config.yaml
head_dim: 64
d_mlp: 1280
parallel_block: true
beta1: 0.93
schedule: "wsd"
batch_tokens: [65536, 131072, 196608]
seq_len: 512
steps: 11319
MLP neurons of a small language model. Each row is named by its layer, matrix (up: input weights) and neuron, and shows model dimensions 16-207. Each number is 500 + 25 x the weight over its row's rms, rounded and kept within 0 to 999. Numbers have three digits each.
After each neuron's rows, "fires in" lists the words (lower case) most often at its 100 highest values on Wikipedia text that the model never trained on.

L2.up475:499476496518542520474521487523490423480494472485524501478527548449581515500497480483461521455505464493481526502501489525527473486494468522508505507508433498483448520525493510496489491471461504474505500446495501453502505473484515498473531502508523522510524486488535512502492501476453453523533490503513527485532462536528496520494540514507499527518516509496486509514505502468522475511496511560498456537493556458491483493454505494475509507505497506534452496457466487488467491529553494474497472451468555517518486498457509493512472525487526465497505508513523538529533493545489512515
fires in: "early", "late", "mid", "full"

L6.up747:477453508568500445477503507493495492500461487483509493472468523491528480442508515549484473485524524501529497493489475494499517490488489530481498485540465501519489494542510491504536532482512489506536471503461512483495455508521532459498542477515491412531495502479519453526444474433479556482546525519460510528507514453535506521503527545480523497520486537507524514538508508548489441465468515525490508486544470484481530499489470491494523524490515452502520478498537488513480487512489531496500521456471492558477517517477477447486484509470497489457452483502486506521547521490438477519
fires in: "of", "in"

L7.up1119:505525515465530507462489475544471481518499515502503537525526495572496512514488517515490491494518479473519522522527512465522497489511469514492492505538493546475494500473505531497526514573523490552547496540524554460468457487479497450513500510494508522531512471481484528502451475501519545519512436491513509500541531500469501521453546504476460517533497516487495492509469560489494474529499500493515488449471467472523505452491454517495525517475494448476470509511457529504498504515531459479508495470449472503510501519501490501481491495465481502482534516525473522532497537486456454510
fires in: "in", "a", "jloc", "with"

L4.up533:519490507511482481542466482493509496495480490501518470487469534465479488502501518460477509489525476525495461511442508485506489500504480528454466530453506487480473468454516534511511465538492501460482533463507499463469499539535510511522448499507480516509515572493513509510517487449491509531536541532485499505451459452511517483472522484487477506471490492481463477511495479470487524490477457524495472517477510497485496523492476489481470530543516541489515528476496480454490468523510502427495518488497476509512526498504527495511506465479487486520540499453483454457489523504483496514
fires in: "to", "from", "go", "into", "up"

L9.up869:511477502514473585475511521501494467546516469529500532461476529488499470497452487451491521514535520509506543511526473522520515499492489517512507519544483491479463470468500510524467459527504509497504474479521517519512513484468519520539463526482538503520484503520502490526496514491491489483498484532533521531481509474537518479488507485460487492501484507494483482503469516490503528511491481548492534502509466501501504470515476540505518521477520523498519525521495509450464472476517475472487482473543487503468503483536514432463522502500535509492439484508537489534482524453489498482
fires in: "to", "for", "by", "a", "at", "is"

L6.up1186:496467507485482542472498513477481504515518537478488543484546478485528470487503492496539463519520515538503501501500463491511489475499434518500475446517497498512497533475523481506491506511457512498514497461527546521487539517503533444510525479505521529464526482519561501485505501478465499527513507490509518494516504503525480524499517514484498496486526545522450499513479510470460492546488493496501543552506440531480452499509519501494530482533518559521500520484516497531491514517521477487477505565482529501455517528486489503526494485547500516517489469478498533485510495526488477506
fires in: "of", "by", "to", "in", "glentoran"

L2.up291:496517442478484479470546480529507524524526569535458533478479487464485518530513512479494488499505516477525476479468518487507527503525484499507501505532463506527505477477488482517472499472490504533538468504534548490482510461500456468501492499494492470487504479476495508419434479493503544508519476520549525502422489498507481535491461489456483462523490490480508453512501521541506525490568513532482469463471522462528482496554536476484543479479485479489515508524520494574512520499490504523497438527478455486497490492471491493514520517496514504514501528528546510477495511525517523531
fires in: "as", "like", "from", "to", "with", "than"

L9.up1027:488479486516522492500503490532509491480503533488479489527468515485507506490449491474549505519500514488471484513491486516455494482465484483502477514481484512498559493511546477494471519516531522494551566518487504485496468510542515473518522500491523447492529526462492458465475486499476527491503449491464481491514481479533514472552494528485451512489511551504507564464472456481479471498453463481574564497470482519523519499452530511536487530464496475531511540534485500498517482457522458475503519507503485486483511502473484425531474504495450491484548498544538499516511502524513476510
fires in: "in", "of", "the"

L4.up883:552480519518453506419522525530461459504469520506501514478493524499532480503521535490503499453480526505517519513513487520549476516477472499468468519452544487501484507496506457501496531474518489491504513517537491525512471506460464494526468492512517525529525515486533503509497450525487510522510492458472517466498493490470525485479540506517496501510492513519508498523462518508480492524508539505455471473506471524524587481511500504510461505486541473536531511506523494505504513489515455491485498479474509528433506499515517513501508474544505500505500459502515524581486535507495535518
fires in: "world", "of", "national", "total"

L8.up1138:530526513484518537507502483456493527500499526472485530552538515525500527497537487525534478532533472497530513497508527486500492498502513488562514523464510507477503499506491487499482489503481521496485520465503480446477477524499484524488486562456534496476447550503465457470489491497492485545558501515539494493507506498492516511518451464517472510487521504477545467506527451503516471518529491477487468507466527469460497485503486504460510524521528486501473532489503491509554522510476520520495489508510522493524434495484499522518515545491467519498522529503476498556503487486517485459
fires in: "was", "the", "be", "and", "of"

L7.up830:453498529493472500544493503540506470514440509503485516517477508502515494466494486490525500490487483498539532492488478507500496520477501470485460507501521511537521491526487492448499488456523523514503479467528499481482483511512517510513466472517519471462509510497496480518470480500512514500474502499480548525519495490518555511516513528507512495472474512502492480540468506462495547583528519536547492511513498527537515509484536498495464501513487474498479483529490547477524489479512470520504483516509511486500449476474474510480491531474518511500512491534518432512490522487521536481
fires in: "in", "after", "well", "of"

L2.up511:521484512476521520480490518513483483494483485508497474527461516492433495524488471539433544552524480490481520522499477476489489521498505504485533471550487552515494489512537548551558505517495506502540483531535483551504509486437488510514473485483483497492536511503447508500500511520551432489482479487523603491471462469502515497515494565486448484484504475498504488461498488514515516465516481475494542506494504522482444470513507554477499491461477540473555488479511502510468547477482464554517507499507490500486473500482457456496499503509504501467494500507535520498502503476516500496
fires in: "to", "wiwczarek", "we", "t"

L2.up306:485429512543472481538505497534512497552503479505472530511505503512502515461516481526504483514496524477495479480490519510489514457526493528533474479498530488537536464479500522515483489546500548534488486526506485536543484516529513464499523482495484480533435496520511514501466478510484550532536541503497513512526527510518492542520487498507492493495497448488540490480524469495495547470512475491520500521494497511478518510514453549530515448488536484494496481471503490510517469493466490464529548475499440477453545509539508502540521512482491550492489469507529494481471519530463504502
fires in: "to", "told", "testify", "among"

L4.up258:500526510552489489493513471487487468463474490533516466471504515551527509498487488486508481488533523501475474512472486528530510463532497490578531515507509487498472464512506545519543478512529500518499492495536477465477449506524498493490487510479551510462524507478485491501514479476461530491544517547508492487528474499510540502489488525493519480476535470530462493524486499509522492516512485497531537525547487475479457461485521513510504534501520510471535514560528524461492472516440538528536500485508462494474508477512516487502507494437461494520469494506508506484560465495513504509
fires in: "of", "number", "nearly"

L9.up820:563502494448526513466437497520512485535503451493452536510472489545511538519556473502478451488465492485520509410465497463513492515511504462495525525502515501479462502496513502554505478458497481546504492494539502486503509486482460490522477480506519513488523454510507538509478464504494467541476519473483552520494507507531480497524538537479517451481513476468518543522498550541511443487499485530515515468475533512496475506510495473493554482501486543532522480508516524535520510532517489499509527512475491467497479521481498506417473471489488488506466501511538490490486522533496524510
fires in: "that", "it", "who", "which"

L2.up932:517479473490462516521507482482485505548477487519501527497512510475487530495510508489467507488516496512542479500487555531507518461522496515505510471522486521498523455508511498508512515461519525540515507503493505479484537474494541491480500459514466520439470468499537476516461513454507516502471521518482489493503476493530508464485508504488453503478498496427516499515507466494545528497464511491530504496486498525450526506492476531555488471486483508477528510458513480526517522488462454472489475530469521519485520493501518526511534498500519534520508498575514482498520517504496468479
fires in: "of", "wodeyar", "sting", "ching"

L2.up663:480504491520462560548496479531501534501518500521478505524495488518542496523524434455461500462497516519533511504464492537479522524516495511518479507499491488497487476506499504514442544506534531473481496464504520508501469526506486475463495533499524485537492536471460522505469497477457479532463519530504463508492515502535516528508543486519504415520542472496485488510552481548514492526515556474521483520492535520519514474541507508505488552492497478493516517540518539519450467465502518515515512473481519530487498540533515433463488508513523479470499502512478526487477496508499515514
fires in: "to", "on", "of", "despite", "from"

L4.up1066:507544527489502505477505465477520493481472426484501535476529540495502511486482493478542508503464494522505473464521491480492512499537519479524473475466496531485499526505524523494516500526517489461498509459489531488467484541505480479510495518579531463480468492520496525535512484511449496491493494504489507539507492514514541502509513497501485473485522557547443481497456491525485515474485478509471500506452517485490470522457471510480497497492520542509493490484472455450535511466467511517497486470496504513498494466527488483497518513451506476577518488532482523486479464482470455473
fires in: "of", "much", "most", "other", "only", "few"

L2.up974:461462474474490472460510465520505516479521474468480477455447536501517523480529488494465471483530473550480533493475502513519556476513509517459519514476485480483470520494489482494503505463464500502477482507487526496535472517447473529570491483502512506490489507465527521499509486499477531514485483471521502514492463483485490500517500474486529526505450503482469475524515523509492562516506500546532456439517472514484473510502509507507518492467490600501523477504510527494509469494536526450509455510496449507496487527504501477522496496515497532521484490453529474502537546509457470527
fires in: "to", "of", "from", "above"

L7.up962:490529500492498473513518510480507497518505514490550484525501528494463508475439499543562536444500497517495488485527528486471544478476478465491456493508518493505553500517529506510525492515477489496481465495504539472486487490508466465496527476498515533505481476486521518485470513518507488494512524534509475483515550496472460508526517501494458475540512422530511510480481519471460457463534542484482477479478528498558465520493476512469471519515484495498501511481511523535499490493491496518499482492520507510535457484496535528524517503513498504472464492497528489502515477521472465510
fires in: "in", "a", "an", "first", "at", "one"

L6.up1213:524514512498517477469522467461517505509568528475505502494499494532509513523501491508503531490496494505532513525510500528470491530536506471490481486477500509474500477499490470473538517519503457479511470462523456471487499514564499460499500491538503500488536545470506495511548551567503515513528533485492521483515529517492523508540476509524481507498494517498473474559484490502519469460500531509498557507504470504484497519456497525476516471521512492467519492543494514452467493525483491510508546538509518470475456529539490494508511479452507507469462527505507553470486568512522458512
fires in: "000", "of", "200", "500", "100", "many"

L7.up1170:543480465501522521441518493454467438556487465506506486510515494527501484495507463510496496543483510504493475428529487496535479476489509510578489465482466491450491498504517489512516465510536505547506488510541502474462483530490463486534502537495475467532479534517534523503499504503521475476509520464501508491492499480497519497505493518470500511472484486513502503522492502493502490452476489489498481501489520516479476494517541485515519492459464549492500513476521527453508480470490492493503534521522461490496513537521510471526482531524453474469495468481497486516466458525529512492
fires in: "to", "not", "also", "still"

L4.up1011:484497527488475521473530478547497476485536518494491511455531506449496502467512521477476518533491517511534481487522547500505478497502482542488505482482496512519505461540491523541508516493545489518501511518507522489474482493532474473486463511475475467502511503498520459505468428500462476508484515506460519533511449485455499498494478477513469509495493467497499482533456480466442461496522499548498500520473498485510495480473540531541454515460519463490496513525486500515514489536509494416470499455459496458524479495499525544533516512537523526485486499498470480493444498507470520519
fires in: "of", "on", "during"

L2.up1238:509497505514458516531476509507492476520493511512500515514477498487552440466544468471488505535517508495519509503484518507497512517524559487536463482474479559500473486518484507509480495501467534467505475518523499500478512512512438530471454489464469498494498523512498527501485483503473486459487472487512481491500527518483504464483476497464528548489510484474484475462502523510435463461516444510530503475496489449513469527484482511485500453516454496546502523459511489473484503507490472470493465539485482479490497480536529531497529431520505462489483507510494530519510501535523520469
fires in: "children", "son", "daughter", "father", "brother", "age"

L7.up91:477522521474487480481495523527489534473462520463507479529559461465502528486522514497491524452468500509506504508504504537505542450495556490464523512463473509509489526490441484484482433501496480480495487484518484482479488486513499513529477512492529515502505536468493507481482508490525513504520491521472531529514524478487582461468471508501486528499507544535485519515483492465476462474520517454512480534522523528458524502513494509494496479507494536539504525506484540527445510464497519444545474546500481513496498530516509507543485480529520520497540472479498493512479523487495529490
fires in: "in", "of", "from", "throughout", "at"

L9.up1243:475485470483480473475482478502526465527504518511492486451503505499496510515513472419506497532513503498460512520443487535456491467495456518502532527548513502472487523488504512492492543472515507509450485484486509487502499497496550501456471476457524428575468507567511499456482488506469504515474530497508461528494505487504527501558545496481510486475462490498508519533438504444524493470474464475533480491514537512507498501494502495492496521473497424522507481438491470533520490514471476500483471498555516516513486478482468462515509498511554503481464546472540545488531489532509480455
fires in: "the", "100", "as", "of", "200"

L7.up749:503472487503529494524449490542484517487488510471534512493480548512486525502478558490494534520475504503506491465499501501513521424485470529518506498505530540506520511518521510500475484495504501502525528512512505476508456493504469512498484511489517487508476508500510493518508522516502493514505478523499547461487514484494656458468507479484461513528500478504486485488485493494503480488563487541558502485490494487499521462524527441509465483476484447477521512520525490475492535518504484542486516500523505469481491482485511456508478461490504521433467477534464507515484506488519504494
fires in: "of", "it", "and", "other", "its", "which"

L2.up1012:485533513489530478477527504499504493494429484487488506462496517512519524509513486487508512505497497502512481496493489524518499508440535502518475532443489515532467468429486512496500484529487535486507462478472489511479525554505531458533465504531494495497508503494497459534476472501469538506481497512506472508492485484518516504492467506497510513494509492495520532551548509515507505489477493472462461516519494486450497542520479487482438500472498490534513499468504480489486544473506450478533486501491473472523478469538516457508477515484463501502501517535481493550500496532516469529
fires in: "of", "later", "some", "early", "few", "late"

L7.up477:523521489545503478522520455515471529559502586505509495503494559499502506490446473511556506474492503499493511510508516502495497491486531505490458517516494517454457508524526529521516498492448513480506512505535473408522501497527498486483469529498460496534507519456468482513460471504529489487492513480520497539517467459538491450493527509543465510480521507502534503511511510505485508529487491506493446566461507508532525485496510522519517471503476446544483556484528479502483493465509509488485485518499543522491485511549488507538520472510499496506514476537474527522492479519470526490
fires in: "the", "la"

L7.up467:523455497509513464502479502471494500497519480522490482502513525493470494526482505534462474509480473531501483462532470494553472506486471501485481510488479494508477507484482475522513533508509552485479484524483500490483499491518515539577495542497490481541472541479509497521523477472507507478498541474500523448485521465495570513496478513506508501514478498510503544564478503496512512486507512517483493458515437468508543451438514496479533538502517542501539487484507500498524511521522495441497483460515498505484542491506499482519478487491460504531465506504485520532495496520480510533
fires in: "of", "to", "left", "into"

L7.up915:484496457505478515496442520497505496496521524467485547470516507483480437470515519550497507518559493532487511515545449500496529469505481483463528533535496508504492447489514494505467520488515514514511460522524498500441532531468479448520481490490514458512489563459481524508520502487511504519511490535460509508498515518512527517490548499496538469476488515492509496502539528519519484510442509547506518505514529535516497468509517531494495560525482496531466468437492466494476517517502476464467478473503466528484489495509501482477515516468490518450529516516472495506489483509490515475
fires in: "in", "de", "for"

L2.up652:533487485498527495496486541522457518495479505471482513529503473567492505527502490492525443540455494496499462536510505528498507539550469470525506472512510484494497516519491537531508510542511529521495502495485495553481517522493476498514518507484496510506490474442458510472492516471463498535532516508498517471501519507526525499461486513508497453487491483520523514444505469500501467491491520513465502539457512520474497519452489503471515430498505528506482535501482539508494455532552475520536499489472491477517491522471542526516465535509486508527501469504507484485518494495520527489
fires in: "to", "by", "told", "of", "mcculloch"

L9.up1044:465462480513550501481497500491483486531497513518486519494482493457517441499529479504492479509524538512514536491496498500520507507493543518516497545500454467476505478537490491497500485468554522495477561514512458458497459471532507470530450460504487500490493508534542497494443495518535501461489522489506483486493503513482548504518525481532486496511520502537487499560536525485485480521498522481507544487500517499463501530508524479515472520506502509509493522493545445495454502498526557515503472454489483490507465442464483517508534544456487481464504483532512530507494506495463488523
fires in: "to", "in", "of", "on", "during"

L4.up687:467550575492508479453495492525483475514493520503522483494515476487483538485541534497503513503503494503511440504471519480494506491491517539530455508453468542476506514473510526498505524510496507490554482451479492527491537506537535448526481518491526447470496500553513490485495459498474503479492479484504496510508533506526544522472466521481446503501530547517485485501520492435536533495504529489458467503524498512534515501518528481478525469467493488541522522512524514542504497523465525496448559524502499495497510494509470487452494493473529457440495440516522549532465485543505544492
fires in: "of", "all", "many", "among", "are", "few"

L2.up935:472487539532514459496479494512500490480443495489539518486466524491483502530513539476495507489508530498479485537510520514507499464475497452496469522495511531494479494478514499523478527509525551470498534495477512512519497487500516467545501517530449470492476472517513508477511475565497546513541501465507513504507505514510526559475511486487493508535528484479533447494476475484485559447540529476540472542512503542459491486497501487522508494478494546505515478512520477550506518529481472477477530512490491491476426527503448495511486501499498518467504463486507526524512507498478487498
fires in: "of"

L2.up913:454519477507498520466525466520518493456571492510495509488493506482504426516500489470517511493514507509517564541502506468493504527521531508569476531474515505486509537486494477501494480521532519506491516505482555537425484525511440496471462524519525568505465520485490467500493487488501493503510532457510490529507517521459553505473501522481490535489520489466535498501444533522519469475555517464517506462458511525493495476516512488485495494549442477528486506421490550534492447517500517447504462480487511519529462534512547512500507470464479472496496497509512514515522472516460519459
fires in: "father", "son", "daughter", "brother", "mother"

L8.up432:482538480477461467492501463502493519515481513506524510460478468482511503470506506501469508500453568494482523487499476525476520512485498538492498525538491477466494488463486451501487518468500490509518474515508499503525505480498498503502462510506509486529536485531460547527480485522533479500457507449487498486448521503509505511492491542454503497484534517493538460505519484491464494506484494522525497518519508494524512548527490519548490473507505478528490474478467522514525480539528473518458465498482531510457481485474490483516505524504518531513526494521485481522554506473516492533
fires in: "during", "for", "at", "of", "by", "the"

L4.up704:509512512512540490469506494545501512502497518466530496463504508494462503507503462521491491509516507458509440514525500494527508560494516518445479481503480509513492488492445479520493491475488461511551487475498466566518468524519513502556492509483420551497531526484456524509473475531500561502546506493512524518500485530485518515472489533495464490475546498547480477488436506528484520495487505480485481543507506523548504526461515517513526511482545505508526501507521496506503507479538495483487493484497465487456501521444463465520507460459489519505489533480523498501529505476502485501
fires in: "of", "to", "between", "from", "for", "on"

L4.up187:502490464507523506495539476485476504522525458464543486499493488523519500479490475494491482479531494486561543491487496517481475500471503537483538537471483496480484478495510502493471481513540516499493474490505518462476452517478477469494495507557499475485454512453479478499443521500505491495453527482450504541476538546463563514470483499465467478483539533479466482429522494494489524492510512483539499511459572526544494511500470480517492498517523436501511508532523531504495471536469493498486485495516468511518507486523495480489506456457538516504521539501531519514521461503477482479
fires in: "to", "as", "of", "with", "following"

L2.up939:517527462504489494477493457471513495482557486477527535479500467486523499501511547493500484462519533511517534498455535524506514515533527456514476530500493500513509506480513518473466483522491508491534528495491515466505516499513517493494490530541462486503489545495504503484482462498494498537512449438516526514481540513500527532448466467524499436497508526504471506531537544502493488513524468505500518473452494522502463490472539489445511451529480485493497533488512490535483514508452484545461469467528517486467451504534504508477482491514510525480496508478526538510480474534500474501
fires in: "as", "than", "like", "half", "quarter"

L8.up444:575501502523535499498508503481486520480507554483470464512513580475497498503447517475528508499489527455482497498496492494470526507516529488458504517516517474475570505467487473545497483549468529512537477496522494489510548503561513500557522501467524481485477485482496514540498522523518548537485478493485504478491505480489505504479455500531506487537483480569519498538435512541477511477513452477525505490461501507519508499497494469530496531452480520504501468492469490528489525497533493481483515492523492502514581513538501481477503483497490507493491501562469531506532520511464535496
fires in: "the", "20"

L7.up1256:499470477490514511539461475483528488497538457463476546477481473511498491530541499467434524480497533526501531518508508472503516554492536477517526508499515488496513485554492496511450521518510529496538476520433496484505507489496454532462500501520533498473496526495491522497498483503463510507505513512513465503486483489507497490497522488515466445510491528471499473498465539504531468506473494508516492486503489494442483475532470473488502507482575504483517523484481473496488515464518546487547490517527488490480502483475430506464532504503498505445523470505540532501553548526503537469
fires in: "from", "a", "to"

L2.up234:499462529508473475476500488492518491536457479531471512475504483418480503481537517508469492514504500538535532499479489496493505511473512521552489536457516526514507494520505496486470503485534500504483495490515519511519515490517477468458464530545499495484468562515486493504494485524504470518557483531500467474541463510545505548505503494531482480500519526491498508500499482466504524485520498530558520531507519544521485490512489526509478504486527478497525522512543486502519522501432486497484490511517476483509483478493526492480482471507493469491478494495488499527499527466492458507
fires in: "of", "rank", "pos", "position"

L4.up979:459446499503489543533458465508483498505531530507483479460482496502530531517507535478524509518479491497437547507505486494467538495484478528493523533528485483503514484521508476509471514473532511549462479512463477512453541554523494467473508491498503505498490504489445507493512493503474470495496500520510507467523464523465473476507519509488485531533517480488508546503496485478499493511517459537479470506476478525492482494484521512498495501502505500509460510511487441480485533497520462485494513505499535511526469458550508511494542484482480522488528473496480512514552478507458505531
fires in: "of", "s", "for", "rowing"

L8.up785:469497474476484482534496505493507477544515545486547498499493509523472482510516496461480503514460501532518488481518482462539514488499524505448513529521523490525515536542531513521533472493559513520494486488484483526521495508465526527503525556486483467467534458519496511497491514470506466512501482517471547519517492495510468501511471531499531486521484502504527477534491471445469493492492488507546506498540524508500512524504500509484470513483495484501461453468480550549491479505503479481481498530489491492484496500472518466524476456521471499483551467474502532526529482488512543496
fires in: "the", "that"

L8.up701:519529498504530535547486503519545498549495501485569505567469556527497486505479484470481481494474500529495485496469481490496485490518486498466494504558501512473496473516541481482496498491507511548504493510477493496480476462474478527488506495476513522483520499482504494469494543474525544498513503496505507476526475454484528488470523503456501533484548520498490493478464524526491481474543526552530508493500498535479451510508464515475536480488491516485468486522504517503532506520542544543531454535516515493498510533461492506497485505497480518465485522526536509528493483476517515501
fires in: "by", "since", "from", "to", "at", "of"

L4.up1047:535502471464522475525481486482455535504503495497512484526474464495501490482490514487522502497468508491441480548551451519505475494504503492482482496434518462467472503510480535497484494487477484535523520510433461542486486522410527527504509500463489508537517507508484521519498501474515511479469479477513547496539518459478541496487520552495502494483528516536487488516513488494476486498487501480483464525519520489479477486444506461510543494534516510519484480519501459478508462501522514477482522456532515523524520554529513503503494528511506532505505470525445555548513497516500524531
fires in: "of", "to", "with", "founded", "from", "visit"

L8.up274:475438494489473506476479502498526466463482539522491503487536536510502545518518550497529524529523520451493507484532496459505493513476513504519489500514492494527497513471510496511514478472470509500544528502473506474463540497531515524480516500510493491494502511519503498501486456504435477484503492535503512570565486511492516496479519505511507500501473494465502490515487500518516491498490486458488478516509527482492490501466520501468490504519527510524483558479506442510518505473513523534506499488510507423512540484492528516514508505513507517475508481491466481473503488526491494488
fires in: "and", "the", "but"

L8.up997:489503497499536489434498480512482487528475448471512484472487494530501502467470497511537526476464475535488491406545542477546502474532539498520495505496492499538523484499513507522506479498501509500542520519534475491493445478512471482534487500488411500504476520486528499490503454492521525487507514504506530549500502433524485531501467518458490506529505505494502498539476520490465483495505488493511535532466466500514473538498444578496510504519494519476525505509481549495545504528519510488527554538480494504503510532491482525495484511534467520499511468538506509540484510512531489489
fires in: "who", "after", "on", "when", "where"

L7.up1043:562518527462490517459527511520472529486487525487524543459502488461490526479502531524511512469459509506478469481507515540492495503544455476461531477494504508510521527503505492517495509493478512510510474447519505507532502542469514498532483534514481533541483478492517524503495475465503492484453517503468516540509464528486520494517468544530463523483515526477519539566465525501472490517495466509496530478487502542542469532502484477500514487528525470505551460497516496489512488494454501494516464481510483477499480497499459494526435458510503548535512496503481541520488492482489520499
fires in: "in", "to", "and", "at", "as", "on"

L8.up248:515503519555533489469464476475517529474484503526470499468497509484506480506483458503482496496538515483500522500523523510503526531525473466499495512499478522517477484482497527493502499494490485485519486516478490491536437501517483523512540535489535506540468515526510504469489525531522529489501487534472547513485490509541512450511476501476494508495475460516454467459513486512492474510516514532533533505509460502494521503515506496480490467468492469485514515517526508513532490490495458470523478520504498530452550488498473490526481488475451527469518475485522497535528485484525501528
fires in: "on", "in"

L8.up1184:495509503501497487510475495515539496492490516504512485504534499459456505499505514473517515530482494557506485527468509505482546469459527488463499501514451499528481499511425487480482515457498489524466502471455499507532490493561474510514510550529483528539492535508470544517467473517507509478518478472498519566478493513507525492510479504462490532493545472510524503519521522488482480480506505515470495497498510471475522499510505534429509507512492452527511493509547485496495535499450519513497462474519482484494472452482496480525484505536510514503510487507533501471515511519531501447
fires in: "and", "the", "was", "as", "in", "or"

L7.up997:502467498503541515536531536530464497511483510500536510470512500521524522516520476489486453520498531495490491484509516509472485513553495481491455472474549486526490522482492484509467514513532515500531534506588467526526468491541496494502500485468507513494469449539494482481528525491475486522515508498488503466496517473487554521485483493491493491535512459513501487483531497525506492499502495516533540459504530494498514494514481510469553483450517509447504499518518502521478509516474474541496451515441502503462463528489469516481472440495491509473504521530475516473501487524512509532
fires in: "to", "can"

L7.up160:498501438512494519514510448483513521512485534510510484527508491509524510535540498530459506462480536513477534505480526532483538513488507528541501501467457531486491507504503505505508504494491485486548505479444464503485480517554478498480551534503503485478466440515473501489458506515497496481519537488509500467529521473468498519574495556515503511534506486537529520551538484550500471525497497515482482516511501475507464517478474509474465519457507505503517503559517464529499504507510474486508541470538479534514503447539519452488528470510524463556533530524476526464513534466489506469
fires in: "to", "the", "from", "that", "of"

L8.up77:502500513552527517475501506529499482530498501493468518485497510537519454541501498492494539502535520523437490508529519507513500528488488535487473497507537481471487464472513518505468537459501478497478511492505508450445475494478460561516492524508519454491492509521510496505508521506548490492501511497465545467465501498489482478487517508521459442486500531507485482499529517518518521521550502459528501483513519526481505512535480486508516513489489509531486490516504511473505484478501501476503466465485439500460523495530490434485515502472478486450525512450554508534485504505469483539
fires in: "of", "by", "for", "that", "terms", "in"

L8.up480:456455507509493495477480475500459513506466522517480452499491456485497513512469481528469494501513488497477515494452494485518526472484542497494480503533497482504505481503510446502490518469500522510497515545498492529414469501557498493512511502498495493479578476509511484459516515458465505536471504518529504511467464448465502517497515493548529501551500503448446491518491541492497499494504535481474506578478521501514484492467508530486498522497532524527510525470556487510475509481516522492515550496499477515532469512560491513539481492517527490475517490565504520555519499518514482488
fires in: "the", "that", "of", "reiterer", "maxus"

L2.up37:493520532516526488504481533516514494480492524491505517456490500541479504521507535502522524519503544468489510498517506447511526516500484546568485508495485533508427438485463532477489528516491477483469541508520549468490524551487513455494517495480487472495501520525551493545461470498530505506507512530520490538513507532554502508501513501497495509496526484501503483513554470482528527449532456541469494485549496494509495456490495534488493498546518480500475494484532523517509481514446515484532499471486479508518487487475487466514529481514507448505544490511482580509508510491517508465
fires in: "of", "among", "ofakim"

L7.up348:505489521475523531466476439490497455500495494480506506507514505512478497459549435501470512513469463482444506514493525479546528479504456466489504482489507477483512507506472493523503445495510453484501519502512457513519512502476488481535477506498484499477478470510511502524484469522519444504462490500505510501496484529512479507479512523499539491482534499507504537499530467518521512471485526479531481474480566488535488503534535500493523521490510551483535495491539507476487489461435439522492474486470451506506524496506494479477464503497492482494495486518502513531484508456492485504
fires in: "to", "which", "that", "t"

L7.up628:541487507495522508517527484533492426526508547513498556499523509527493494504533475502475495488513517496456518525547495444528463507491486492498499487517505512489519524544532525503522499547515472472544504481470449487558506521467535505519460499493489470533481517582549514477510486489536445520476521444508497495501505536472505506506466547486503511505493480530477484523508445522517502523508538485517485468492507555529487455523501469488526529493535558478509467458531487526502480475474493524514465508500481498419505517481502470468481490514490537466532493501498532526498476457520472469
fires in: "to", "would"